MLP neurons of a small language model. Each row is named by its layer, matrix (up: input weights; down: output weights) and neuron, and shows model dimensions 80-143. Each number is 128 + 32 x the weight over its row's rms, rounded and kept within 0 to 255.
After each neuron's rows, "fires after" lists the tokens most often just before its 100 highest values on Wikipedia text that the model never trained on. A number after a token or word is its count.

L12.up409 [173  87 140 167  94  40 148  84 131 164 148 119 195 130 124  92  49 104  89 143 136 148 148 106  63 121 114 132 144 151 146 123 156 112 113 110 117 141 118  86 122 130 121 130 143 164 168 101 169 160  60 119  97 132  76 104 137 113 104 124 175 116  68 182]
L12.down409 [162 135 159 140 105 147 173  99 136 156 117 189 146 201 112 103 169  92  79 123 113 117 101 160 165  96 113 118 138 112 139  91  87 135 159 170 131 115 171 185 109 101 113 100 168 174 130 113 164 117 168 140 152 170 125 136  74 119 118 104 124 170 132  81]
fires after: " of" 25, " University" 20, " in" 18, " the" 5, " House" 4

L12.up91 [159 154 108 135  82  99 124 108 135 155 139 142 160 132 165  76 126  69 104 128 155 146 131 128 180 108 135 116 147 155 102 125 139  74 132 179 114 104 137 106 168 107  79 133 110 108 163 122 179 124  93 138 114 121 145  63 134  87  92 173 119 103  98 148]
L12.down91 [146 104 101 110 112 151 103 185 116 117 119 110 155 143 115 150 142 115 133 146 191 137 152  83 120 103  45 150 130  76  59 180 100 194 131 119 159 125 192 123  89 141  92 151 138 150 111 134 171 164 178 124 160 135 143  52  87  98 158 142 130 160 167  40]
fires after: " at" 21, " in" 19, " of" 15, " |" 7, " the" 5

L8.up341 [154  73 159 161 144 140  89 118 136 102 118 120 100 140 204 114  81 142 166  30 113 140 128 101 145  95  78  64 122  82 131 215 125 142 165  92 123  41 139 109 125 123  94 182  98 108 132 166 195 132 138 104 135 141 105 104  66 116 168  81 146 128 182 144]
L8.down341 [139 164  52 132 120 131 140 114  74 128 170 100 145 136 134 152 170 141  96 163 134 124  70 149 145 123 142  95 163 122  87  93  92 150 143 129 131 114 158 107 119  97 180 119 141  80  90 107 129 124 154 178 140 149 104  98 171 125 117 160 103 147 155  87]
fires after: " C" 36, " c" 16, "C" 11, " v" 7, " Ar" 4, " Sc" 4

L8.up568 [197 162 107 146  38 131 120 131 104 109 144 123 160  98 145 102 106 182 108 104 115 146 125 122 118 126 174 106 173  89 140 174 115 109 153  77 145 141 119 117 105 104 134 108 111 150 140 200 115 117 170 209 115 157 122 187 146  84 136 131 136 121 126 128]
L8.down568 [144 121 105 114 140 181 173 167  87 147  92  94 123  95 105 137  93  97 159 123 128 123 117  88 130  90 133 126 128 159 142 101 222 166  53 122 114 142 115 177 142 109 202 171 162 154 132 125 166 140 109 175 128 121 162 113  89 180 134  76  76  84 153 178]
fires after: " " 66, "-" 6

L6.up391 [168 101 133 162 177 126 142 118 130 178 107 129 159  91 162 145  93 115 104 154 135 131 109 170 123 140  89  44 169 116 127 105 130 147 136  39 135 128  82 138 133  86  74 203 107 109 115 150 132 122 110 116 150  97 146 126 169 151 132 130 134 149 131 126]
L6.down391 [169 155 143  77 127 180 176  91 125 133 104 163 140 102 108 156 106 145 100  97 134  97 206 148 135 121 142 154 123 159  95 110 146 122  87 121 166 168 113 118 173 139 117 133 138 140 176  96 129  81  92 141 138 127 143 117  70 133 116 131 151 210  92 143]
fires after: " b" 14, " sp" 11, " B" 11, " l" 10, " sc" 5, " st" 5

L6.up361 [193  95 122 171 112 125 110  95 111  94 118 152 113 129 168 122 135 127 102 130 138 118 107 104 104 141 120  89 145 126 114 157  76 140  99 145  97 134 137  99 138 128  52 171  93 115 146 149 144 113 113 100 173 198 115 105 109 104 134 115 121 135 158  95]
L6.down361 [157 172 130 109 149 127 142 165 177 151 205 118 122 131 106 107  92 122 149 114 137 127 137 140 107 153 186 139  58 127 164 110 153 140 126  80 191 170 147 113 115 149 173  64 164 114 137 118  97 178 145  86  99  71 135 107 125 110  94 208 138  95 120 128]
fires after: "5" 15, "2" 13, "0" 10, "9" 10, "4" 9, "1" 8

L12.up413 [135  86 109 157 120 146 118  84 109  90 132 143 141 156 169 119 138 117 121 160 108 100 156  90 127 136 135  92 188 149 103 132 170 162  78 175 100 114 169 158  79 150 108 213 145 138  63 187 119 119 114 105 117 131 152 154 103 139  88 133 105 140  92  63]
L12.down413 [182 138 183 127 188 150 125 149 133  98 165 100  64 153 111 152  88  80 169 132  85 123 115 104 162 103  88 154 132 165 122 121 142 109 148  93 141 147  87 122 133 124 175 157 103  60 136 150 135 201  49  97 135 129 138 137 144 117 146 137 107  99 136 108]
fires after: " the" 36, " The" 9, "The" 6, "|" 5, " vict" 4, " this" 4

L10.up504 [ 91 142 142 201  84 110 102 105 114 185 132  98 161  88 146 132 153  81 142  73 155 168  76 120 139 125 159 140 162 112 123 172 140 144 125 151 126 161  97  77 104 186 158 240 115 168 140 187  62 139  99 144 145 171 117 183 134 143 124 152 146 187 140 124]
L10.down504 [ 92 153 152  95 112  65 146 104  73 141  78 118  97 114 131 162 134 187 140 121 167 174 133 150 124  65 155 109 131 117 143 100  85 136 171 192 153 146  94  70 177 115 165 102  95 106 132 112 100 148 130 180 138  93  90  83 119 119 114  97 149 194 129 139]
fires after: " a" 46, "-" 6, " A" 5

L11.up59 [149 182 144 136 131 101 148  96 120 192 130 131 169  77 119 133 111 160 113 126  73 179 152 124 140 150 138 129  97  65  94 175  89 158  99  84 163 148  48 111 148 158 119 137  86 114 123 143 152 113 145 156 135 144  90  97  60 111  64  89 152 115 128 174]
L11.down59 [107 118  90  99  83 150 137 212  87 120 147  97  98 105 164 153 123  77 116 144 124 117 154 162 146 130  68 158  80 102 126 117 186  58 109 206 112 140 111 181 138 128 142 123 144 139 112 140  92  59 157 100 100 160 138 122 130  98 106  91 139 187 141 128]
fires after: " " 44, " to" 13, " in" 9

L11.up231 [117  97 149 177 123 125 105  97 122 135 142 122 131 139 145  88 112 129 104 141 112 176 166  75 142 105 141 125 205 150 124 163 167 104  98 143 129  83 131 130 192 170  67 136  36 155  80 107 164 151  86 150 147 184  90 206  64  90 117 117 123 126 113 121]
L11.down231 [ 83 128 126 102 104 135 181  97  62 145 119 122 132 157 131  75 147 155 141 185 101 145 147 160 132 155 109 111 135  79  93 101  48 154 113 142 165 192  75  78 200 124 159 125 160 156  44  95  92  93 104 145 152  88 141 130  93 137 151 211 155 142 174 163]
fires after: "0" 17, "8" 14, "9" 13, "1" 10, "7" 8

L6.up37 [134 121  58 106  50 171 101 118  79  72 141  49 141 112  83 134 114 127 174 103 151 125 113 130  76 119 132 152 200 134 105 115 119 125 178 107 107 180 142 161 144 135 149 159 106 112 114 104 139 124 147 113  97  66 118 198 125  74 163  99 118 124 104  88]
L6.down37 [125 130 155 112 106 164 160  34 125 160 133 140 163 111 158 119 121 189 157 157 160 125 192 175 148 154  73  89 157 165  74 150 109 107 129 153 129  65 159  96 128 110 137  94 186 148 134 198  85 155 146 154 130 153 109 104 181  85 135  57  84 120 150 119]
fires after: "\n" 56, ")\n" 19, ";\n" 12, "\"\n" 8, "-" 4

L10.up357 [146 105  63 180 142 137 106 127 149 123 130 116 125  90  90 127 193  75 164 121 143 182 168  98 122 118  81 121 146 103 126 116 104 136 160 108 182  64  85  88 119 135 111 142 110 171 107 138 178 125 125  59 203 134 108 165 106  96 135  91 113  99 128 146]
L10.down357 [165  95  96  71 179  76  75 151 137 185 168 111 110 155  95 108  97 113 156 114 178  97 136 117 194  84 184 143 140 143 142 165  48 122 125 103 193 177 140 149 160 128 118  70 143 128 161  66 118 104 142 131  90  87 153  82  98 108 111 138 161 101 149  86]
fires after: " (" 35, " \"" 33, "==" 6

L11.up56 [118 134 119 118 152 110 127 107 119 110 119 110 150  79  99 122 154 100 172 118 136 165 122 200  51 110 106 136 123 113  75 155 145 133 115 126 148  99 129 140  72 170 121 169 127 133 143 148 123 152 148 120 207 103  81 158 169 100 155 106 179 191 151 112]
L11.down56 [126 177 116  99 102 165 171  89 171 104  69  72 146 139 130 145  89 146  83 154 160 157 104  91  95 151 121 116  78 106 147 132 126  97 103 147 105 162 155 135 195 140 162 158 131 158 150 114 117 115 140 154 186 137  85  96 140 155 118 156 100 188 110 120]
fires after: " L" 17, " de" 15, " me" 7, " l" 7, " was" 5, " as" 5

L10.up365 [ 86  53 100 142 123 154 125 118 140 109 168 139  90  97 117 113 120 134 152 153 146 232 102  94 126  91  39 103 116 131 108 122 149 159 115 165 125  84 147  88 148 116  76 168  92 109 171 114 126 145 127  79 143 193 143 106 111 119 152 126 107 157 162 129]
L10.down365 [115 158  90 112 153 132 171 115 140 115 122 133  98 119 175 137 116 109  79 180 110 180 120 117  72 139 106 171 122  85 187 183 124 127 130  84 121 148 125 128 151 166 137  90 158 138 167 121 113 156 111 143 213 115 100 172 131 152 129 115 114 136 108 173]
fires after: "8" 14, "0" 14, "5" 13, "3" 12, "1" 7

L12.up215 [117 118  99 192 124 136  90 123 140  95 128 143 138 177 171  97 150 125 107 139 115 117 110 136 128 157 129  89 188 129  68 141 156 106 114 138 130 143 119 143  98 151  48 191 130 157 154 224 119 107 100 146 101 106 121 133 154 137  76 107 119 137  93  36]
L12.down215 [170 123 106 130 141 101 111 105 140 106 143 186 153 195 107 130  95  75 161 142 132 101 144  70 112 137 113 121  67 147 106 105 142 128 138  82 131 127 193 116 161 128 125 147 100 126 106  81 116 174 125 136 123 184 151 195 139 118  84 159  74 122 158 129]
fires after: " g" 15, " The" 14, " the" 12, " This" 5, " marri" 5, "n" 4

L11.up553 [207 121 107  88  65 146 164 108 144 156 179  76 164 104 138  77 160 151  92  82 144 116 159 144  98 136 152 136 136  71  76 162  91  72 129 100 169 132 122 136 146 164 149 133 103 134 125 186 125 122  95 198 102 180 144 108 121 154 115 141 182 106  90 111]
L11.down553 [132 162  93 146 169 141 138 157 123 138 111 135 119 134 127  82 181 153 149 155  95 108  79 109 107 113 126 175 116 147 165  81 137 170 119 202  34 167  52  95 202 134 131 121 150 211 161 108 168 132 105 141  89 157 151 136 138  89 148  94 138 101 104  98]
fires after: " " 41, "-" 12, "ferred" 4

L8.up251 [119  92  71 156  94 116 116 108 130 143 151  88 160 159 191  97 196 135 116 142  86 130 152 127 156 148 130 170 128 174 111  92 128  61 146  68  84 167 151  86 150 166 106 186 137  90 150 127 120 102 106 158 115 182 153 162 137 114 164 116 147 133 156  64]
L8.down251 [ 88 129 116 143 118 106  96 163  58 175 121 199 150 154 125 138 117 183 186  85  93 125 100 186 205 123 100 119 143 135  97 153 147 165 203 161 148  96 145  81  96 127 130 142 147 127 118 141 152  96 111 119 117  88 150 125  91 131 134 104 133 123 112 125]
fires after: " an" 28, " the" 16, " a" 13

L11.up132 [ 92  95 126 122 114 109 152 144 105  61 148 135 110 164 151 160 147 108 180  67 118 188 192 149  83  85 104  42 133 103 126  95 142 122 110 146 170  84  59  93 147  92  72 203 113 101 175 154 135 159 104  49  99 104 117  89  86  86 102 157 146 158  88 140]
L11.down132 [134 116  60 124 158 145 145 160 105 180 107 102 106 163 145 102 151  85 149 113 146  92  97  37 108 168 159 110 157 174 123 105 106 148 171 133 123 180 147 150 140 146 126 164 107 135 109 148 146 112 118  74 128 100 158 100 121 106 126 125 150 113 132 118]
fires after: " C" 17, "C" 11, "9" 9, " V" 7, "6" 6

L8.up354 [140 133 123 124 132  73 153 130 138 127 133 133 163  77 140  36 170 137 132 179 141 144  89 131 157 107 172  37 177 108 102 146 122  95 173  89 111 145  99  88 139 104 137 107  84 135 176 148 130 101 169 135 200 120 134 126 120 120 143  70 123  96  83 125]
L8.down354 [160 167 116  72  35 117 124  83 136 139 117 198 112 160 135 127 148 150 144 132 129  98 166 137 140 129 122 150 132 124  95 151  85 160 197  77 172 142 183 110 110 155 137 128 101  95 131 115 132 150 131  98 130 145  84 170 142 160  99 132 166  77 136 111]
fires after: " s" 25, " h" 9, " f" 8, " d" 8, " w" 7, " l" 6

L11.up501 [140 116 132 146 119 135 110  96 129 106 132 133  96  75 137 129 175 160 111 133  97 166  75 118 143  83 122 112 154 100 134  91 113 127 187 110 150  51 161 109 117  92 102 124 105  83 112 179 168 127 111  50 179 158 182 169 170 103  82 159 109 101 140 103]
L11.down501 [139 191  59 179 116 141 109  57 105 119 101 137 137 212 131 125 149 136 122 133 129 154 114  78 102 116 106 129 134 151 224 141 111 138  73 164 103  93 149 163 156 156 135 142 132 152 103 115 125 102 157 164 128 130 116 112 124  78 174 148 103 101 155 157]
fires after: " V" 19, " N" 15, "u" 6, "ic" 5, " C" 5

L8.up153 [163 136  65 118 133 133  82 110 151  71 126  74  90  95  86 135 109 135 133 165 183 159 152 129 100 118  71 139 114 149 133  95 160 117 113 128 183  75  50  70 131 144  47 190 137 139 171 142 157 133 123 113 118 163 148  86 121 134 110 181 159 104 138 144]
L8.down153 [186 186 121  90 126 129 109 102 128  84 150 127 179 123 147 167 168 100 142 165 100  92 110 150 114 128 191 131  70 150  47 127 200 105 143 114 178 143 160 168  95 120 165 120 165 161  80 162 141 135 141 133 176 110 127 189 124 121 124 132  51 134 179 109]
fires after: "S" 26, " S" 10, "O" 6, " V" 5, " O" 4

L11.up562 [151 128 113 105 134 154 115 103 125 200 123 146 178  61 134 142 146 104 151 118 102 136 125 140  91 171  94  63 135 123  46 122 126 102 106  97 122 158 145 124  93 173 145 130  80 124 128  67  98 128 134 105 158 167 103  99 115 161 133  87 116 167 130 132]
L11.down562 [113 160 127 161 143 138 181  56 142 147 117 118 148 194 135 145  55 150  99  75 158 105 168 127 167 114 163 110 118 137 187 170  55 130 149  75 158  95 153 195 173 157 141 108  26 118 147  86 129  96 134 160 132 104 104  78 117 160 117 138 107 165  92 189]
fires after: " w" 33, " W" 8, "W" 5, " sh" 4

L8.up590 [156 139 180 126  94  98  72 114 105  55 110 141 137 151 151  92 127 143 103 102 159 152  90 117 123  86 143 110 135 133 132 221  67 154 164 131 192 127  41  60 113 135  84 186 103 104  98 141 190  67 168  72 166 156 121 135 137 127 147 180  99 166 145 145]
L8.down590 [200 136  69 239  69 133 153 107 117 126 133 144 155 117 132 111 196 171 110 150 119 140 125 107  73 150 119 114  60 149 146 157 113 106 153  73 107 108  89 150 171 147 120 126 101 113 128 145 167 140 121 150 123 105  97 146 109 136  74  74 111 144 162  79]
fires after: " C" 30, "C" 10, " rec" 8, " Med" 8, " cont" 5

L6.up538 [129 111 118 104 132 125 140 131  93  89 122 125  88 111 142  92 127 156 139 100 233 118  96 165  95  95  86  67 121 106 103 195 122 122 166 176 118 104 146 140  81 149  90 196 151 163  83 103  87 117  82 139 162 200 117 144 140  54 154 131 141 103 143 153]
L6.down538 [126 104 114 152 118  81  77 117 113 144 121 150 134 153 140  98 148 126 131 184 136 171 125  64 146 114 142 110 145 136 130 143 100  40 181 156 134  99 130 105 135 162 152 114 127 100 184 157 124  68 147 201 122 135 104 125 179 145 116 147  85 108 140 117]
fires after: " G" 21, " R" 18, " L" 10, " D" 7, " Cl" 6, " J" 6

L8.up610 [121  94 119 196 152 122  83 116  80 130 120 154 159 139 196  66 153 153 119 150 106 165 111 125 147 112 126  67 136 114  90  95 117 127  96  77 149 207 155 133 143 122 118 133 119 210 129 191 191 132 153 160 154 109 114  87 112 120  96 118  88  76 152  89]
L8.down610 [190 119 196  77 168 158 110 128 125  98  75 135 118  77 128 211 182  97  65 132 209  87 107 105  93 148 175 150 114  86 133 119 150 135 116 109 109  84 157 110  37  75 142 219 119 125 114 110 126 163 181 103 131 149 113 144 143 130 157 117 149 128  84  89]
fires after: " h" 45, " w" 14, " most" 8

L12.up60 [132 103 106 189 158  83  97 101 149 154 111 111 130  90 169 135 162 187 108 124 140  99 124 199 101 136 108   7 136  83 102 132 146 129 171  83 202 121 139  65  98 126 117 120 102  81 129 145 177 100 152 136 148 178 140 132 137 129 114 156 110 115 115 160]
L12.down60 [165  71 110 165 130 168 211 104  87 136 142 134 148 184 142 147 108 173  98  68 101  58 130 148 162 139 186 127 206 102 142 139 128 126 136  79 143 140 155  95 112 127 156 128 101 110 158 129 161  73 133 119  93 151 100 163 138 101 141 117 102  87  71 112]
fires after: " F" 13, " sc" 11, " w" 10, " f" 7, "F" 6, " st" 5

L6.up179 [125 151  57 118  81 148 109 116 138  95 123 143 183  84 112 109 124 102 139 104 122 148 149 142  99 105 109  48 128 124  89 137 125 110 132 103 112 123  91  66 120 148 127 146  63  88 184 178 180  75 135 106 127 109 134  90 130 116 135  96 128 219 169 168]
L6.down179 [157 136 135  99 136 104 137 108 144 124 181 131 123 134 112 176  86 107 113 142 154 105 177  90 133 125 156 169 166 168 128 124 109 117 115 131 163 108  96  84 157 108 179 136  96 165 153  78 128 176 109  99 114  65 145  58  89 141 178 104 181 150  59 132]
fires after: " (" 34, " \"" 17, "/" 14, " un" 10

L11.up369 [115 149 128 109 117 174  98 139 101 134 179 123 133  32 102  98 153 142 114 118  91 115 115 178  81 152  99  37 129 102 101 146 118  95 183 149 100 121  87  84  73 100 106 119 105  98 148 140 150 131 130 112 117 121 142 118 167 124  90 150 200 206 160 160]
L11.down369 [ 88 222 123 152 110  81 126 137 125  99 118 119 124 165 106 114 140  69  95  60  88  56 154 148 100 156 205 133 160  91 135 138 125 128 122 133 183 190 125 146  88 145 109 134  66 144 145 142 132 140 140 145 100  79  79 113 157 159  93 145 107 171 127 125]
fires after: " F" 13, " D" 13, "D" 13, " f" 10, " v" 5, " R" 5

L6.up433 [131 110 133 122  88 146  91 112 168 124 133 121 131 152 143  94 203 112 140 176 143 129 105 144  54  99 165  95 152 151 128 115 122 143 146 170  88 157 124 109 115 107 135 189  86 135 154 114 108 133 164 102 157 141 147 130  94  67 167 137  67 144 186  75]
L6.down433 [180 117 104 106 135 122 158 110 130 109  89 101 160 153 140  72  88 193  60 133  80 107  89 148 140 127 112 175 133 143 111 106 132 158 145 141 192 131  94 164 167 148 102 154 166 156 148 133  80 106 200 167 173 132 127 141 125 122  52 132 166 150 152 124]
fires after: "," 45, " was" 4, " (" 4

L8.up231 [168 131 148 171 114 110 115 110 136 105 115  86 177 129 121  84 215 104  71  80  94 111  92 138 134 123  92 106 117 117 116  65 140 160 132 125 128  84 100 102  90 183 132 152 120 137 137 186 120 189 105 187 155 140 129 187 129  83 100 147 140 156 124  76]
L8.down231 [ 72  63  63  96 121  88 173 108 148 116 148 119 136 177 127 116 145 168 141  65 164 169  94 141 135 130 138 126 116  95 182 150 137 148 161 122 136 103 147 159  92  61 129 116  96 117 108 125 145 106 172 119 152  80 119 160 144 118 180 112 126 129 120 106]
fires after: " a" 24, " m" 14, " an" 10, " pro" 5

L5.up463 [118 113 114 138  98 109 130 101 109 105 133 139 135 120 146 110 138  95 121 171 158 104 162 124 126 190 166  97 151  97 113 136 130 116  63 129  61 106  93 118 135 119  99 148 126 109 153 114 149  78  90  75 100 194 186 148 127  98 121 162 112  88  92 161]
L5.down463 [200 130 144 113 137  66 152 113 151 130 102 153 131 150 150 139 159  87  50 174  92 161 115 188 126 144  21 184 129 141  73 122 160 158 105 134 134 114 178 112 162 121 117  71 114 177  77 129  94 109 157 148 145  57 158  93  89  81 105 134 217 105 135  87]
fires after: " the" 22, " in" 22, " of" 7, "0" 5, " a" 4, "1" 4

L8.up130 [195 135 127 130 106 146  99 119 151  73 160 165 115 119 141 116 141 165  74 110 150 159 132 110 108 114 136 107 147 144 136 176 155 133 108 147  84  77 106  88 154 109  62 177 108  69 105 110 186  89  79  92 179 148 108 111 120  81 155  89 136 144 123 181]
L8.down130 [123  78 137  46 167 148  75 142 106 116 139  57 134 132 161  97 209 134  72 160 107  96 100 183 157 128 135 143 137 125 107 189 106 131 141 100 147 154 137 158 124 115 142 174 130 109  58 108 187 131 151 106 108  72 134 109 112 129  98  88 165 135 132 130]
fires after: " U" 24, "E" 9, " O" 8, " Ar" 5, " c" 4

L10.up454 [113  85 112 112 121 123 104  88 106 158 138 173 176 106  93  90 125 122 135 113 114 147 134 135 167 109  39 122 160 117 108 115 106 133 134 114 143  89 136  47 117 136  99 145 104  90 153 174 129 143 174 101 185 121 139  90 147  94 105 190 167  94 134 114]
L10.down454 [192 112 119  75 128 170  80 117 182 131 151 129 102 170 191 126 153 164 136 168 147 103  77 106  92 145 147 106  82 141 130 164 115 122 119 135  82 144 152 153 170 138 164 117  79 122  96 123 115  65 160 104 142 122 174 119 131 112 124 166 133 156  97  92]
fires after: " v" 31, " V" 21, " L" 8

L6.up597 [145 127 115 172 140  78 107 115 155 108 144 188 182  94 159  82 125 158 114 150 123  74  57 208 160 145  94  74 111 117 108 101 106 102 151 106  99 135  89 105 122 159 151 137 124 173 123 203 143 146 144 180 191 100 158  99  94 123  78 143 134  80 126 133]
L6.down597 [151  85 131 117 110 159 158 103 172 139 118 127 125  93  99 158 106 192 101 152  35 120  53  86  97 173 153  89  99 100 111  79 137 165 105  94 121 150 148 140 119 113 127 161 118 123 166 150 138 125 121 150 101  62 173 158 179 168 127 158 119 180 176 126]
fires after: " f" 19, " b" 15, " w" 8, " comb" 7, " bel" 6, "w" 5

L8.up30 [117 114 114 185  64 137  35  97 130  85 134 155 176 127 153 146 145 129 124 138 112 168 191  88  94 162 150 106 149 130  88 135 120 126 119 127 125 127 135 143 109 149 126 178 154 111 118  94 142  99 113 122 137 148 204 194  76 116 102 117 156 180 146  71]
L8.down30 [229 107  99 127 174  70 158 153  80 141 189 145 141 143 123 103 108 170 153 105  95 130 123  62 164  64 102 218 137 147 103 135  81 215 179  86 146 142 151 206 146 117 120 104 142 118 116  84 177 149 113  86  93 112 132 169 144 146 118 118 145 104 127 101]
fires after: " the" 29, " an" 24, " a" 7, " The" 6, " A" 6

L6.up5 [124 129 176 141 162 172 132 123 101  97 132 166 120 112 202 129  80 125  85 115 185  87 117 159 109 145  49 113 105  89 120  89 104 141 121 176 113 119 187 140 106 142  94 114 113 132  39 103 155 123 137 159 145 117 147 100 159 133  84 146 165 128 175 149]
L6.down5 [133  72  86 144 105 167 126  86 124 187 101  70 164 154 143 137 150 157  97 132 112 134 122  91 107 107 184  71 155 175 159 154 124 153 123 162 164  78 122 182 189 133 100  88 100 101 151 124  92 179 116 161  95 121 128  93 146 136 167 127 136 153 105  84]
fires after: " R" 21, " B" 19, " St" 11, " L" 11, " F" 7, " Br" 7

L10.up134 [125 142 127 169 114 125  75 105 137 140 132 170 174 127 170 153 122 159 124 111 110 157  74  90  96 175 196 142 177 170  98 112 134  82 167  49 114  47 127  65 146 133 136 138 136 119 122 224 143 112  76 155 161 149 105 145  83 121 152  49 202 151 115 156]
L10.down134 [131 131  78 142 131 125 178 123 112 154 120 121 183 120 120 151 114 153 118 144 105 165 138 130 106 149 106 142 119 108 105 108 122 119 154 121 138 132 175 155 112 146 109 108  92 104  69 112 135 141 143 173 123  85 215 169 100 171 155 126 134 163 143 103]
fires after: " " 28, "'" 11, "-" 7, " an" 5, " f" 4, " a" 4

L8.up477 [163 108 147 173 118 176 137 122 116  98 137 128 136 148 120  85 125 127  48 132 116 136 121 135 154  78 112  76 222 127 150 139 145 113 103 168 154 125 129  89 105 106 104 163  80 160 111 110  93 119  87 122 137  95 108 127 176 109 116  92 142 202 123 184]
L8.down477 [168 138 130 136 126 130 129  33  70  98  72  82 134 142  96 151 119 164 143 135 111 120 126 140 156 129 117 157 137  97  78 114 133 172 103 125 158 179  88 104  51 177 180  69 188 209 144 125 103 135 142  95 134 107 117 147 110 163  53 107 118 111 160 153]
fires after: "1" 33, "9" 10, " (" 8

L10.up279 [102 142 152 175  91 143  85 115 160  96 100 123 184  84 110  68 132 131 145 125 103 121  91 172 185 118 123 125 138 136 109 148  97  93 118 129  76 123  76 144 127 100 141 194  80 125 142 172 172 132  90 110 114  91 106 111 115 123 133 112 109 150 117 160]
L10.down279 [153  72  98 111 155  86 155  71  94 153 145 136 147 125 137 141 122 132 116 163 160 140 145 118 158  97  91 161 142 154 194  92  96 112 105 164 147 126 203  84  53 109 147 142 111 126  91 149 151 116 129 157 141 134 142 140  55 153 149 176 145 135 122 110]
fires after: " is" 18, " was" 18, "/" 6, " became" 6, " (" 5

L6.up365 [176 115  95 122  74 176 144 106 149 122 118 115 117 131 137 115 152 129  78 116 153 193 108  75 138  33 133  95 162 114 108 153 111 113  98 158  87 143  45  81 135 161 131 142 117 139  69 126 135 122  93  98 108 177  80 242  75  97 147 164 151 159 127 134]
L6.down365 [ 75 147 164 106 156 104 149 106  98 141 112 144 108 131 122 114 111 112 165 134  76 133 117 173 166 119 138 159 166  96 130 161 169 182 153 183  93 128  89 186 100 154 120 112 167 158 143 155 174 130 101 145 111  87 159 143 154 150 112 151 130 140 187 111]
fires after: "9" 34, "0" 14, " U" 10, "1" 10, "2" 9

L11.up345 [133 114 169 146 110 147  97  92  90 121 105 147 167  88 164 107 198  86  86 102 156 149  96 168 103  83 176  81 178 151  84  64 152 154 159 115 156 143  93  82  79 152 168 151  94 129 155 186 131  84 140 141 199 193  98 114 120  96  84  70 167 159  95 129]
L11.down345 [146 166 141  79 150 101 211 163 132 162 113 186 128 163 105  93 130 144 114 110  81 114 120 135 168 142  66 156 146  98  82 128 118 171 115 107 156 147 109 160  95 108 162  75 117 131 126 118  96 163 135 157 100  81 109 135  82 147  94  91 103 116 159  96]
fires after: " A" 20, " \"" 14, " " 12, " (" 9, " a" 7, "/" 6

L8.up390 [187 151 120 145  92  88 111 115 157 151 113 128 164 110 115  36 151 137  77 144 150 155 146 190  45 133 135 112 115 131 107 158 114  77 111 121 170 152 108 138 156 112 120 137 151 149 145 122 126 153 161 196 222 154 125 162 106 122 111  78 189 108  76 134]
L8.down390 [158 168  39 135 140 144 134 187 104  72 121  99  92  78 135 125 100 137 129 159 112  91  71 104 127 129  50 108 132 119 118 126 187 123 139 226 107 148 133 123 150 156 172  92  91 114 121 155 141 174 107 129 108  75 138 111 125 151 173 109 110 158 195 167]
fires after: " " 75, " to" 5

L5.up103 [113  97 129 115 171 144 150 142 138 118 152 146  98 137 115 122  98 134  98 183 186 122  86  89 116 105 103  88 109  93 115 173 118 126  82 103  95 127 139 139 143 185  75 105  83 157  98  71 175  88 106  94 149 166 195  72 175 149 166 103 143 117 152 102]
L5.down103 [ 82 125 103 165 166 123 148 106 126 117 177 108 118  98 128 127 126  93 146 154 139 125 101  91 116 191 115 118 167 105 137 116 125 121  92  99 117  82 101 122 165 126 127 152 131 126 140  88 132 148 106  78 109  97 150 140 127 138 179  99 139 147  92 116]
fires after: "8" 13, "5" 11, "0" 11, "2" 9, "7" 9, "4" 9

L11.up514 [132 125 121 180 148 141  76 136 129 117 125  79 157 163 124  87 170 114 128 154 124 112 135 138 106 167  42  87 132 101 108 155 112 130  52  92 126 144 177 117  55 168 133 125 108 119 118 106  91 112  62 132 148 136  77 149  91 136 122  92 137  52 193  97]
L11.down514 [ 99 139 154 192 110 151 129  99 114 144 149 136 144 111 100 102  62 135 136 172 128  77  98 179 191 165 150  95  56 110  60 101 161 126 176 156 137  88 132 123 139 120 126 105 125  81  92  99 104 117 148 132 125 130 137 103  91 112  93 137 159 126  74 164]
fires after: " h" 27, " w" 18, " sh" 11, " H" 6, " fl" 5

L6.up12 [ 91 128  89 175  62 135 118  90 138 104 134 126 162  90 118 144 152 128 163 145 141  73  89 160 102 127 128 102 203 134 117 101 121 127 146 159  91 116 132 114 137 111 132 119  77 139 138 210 108  79 143 149 140 119  55 169 139  91 158  88 105 156 177  75]
L6.down12 [155 116 152 115 113  89 143 103 137 139 157 105  91 133  96  80 135 176 155 159 157  76 143 154 115 128 166  83 157 134 121 122 138 119 168 119 168 119 131 111 142 158  97 170 113  78 158 113 136 119 146 140  94 101  42 162 141  96 106  37 195 184 109 105]
fires after: "-" 40, " was" 10, "\n" 6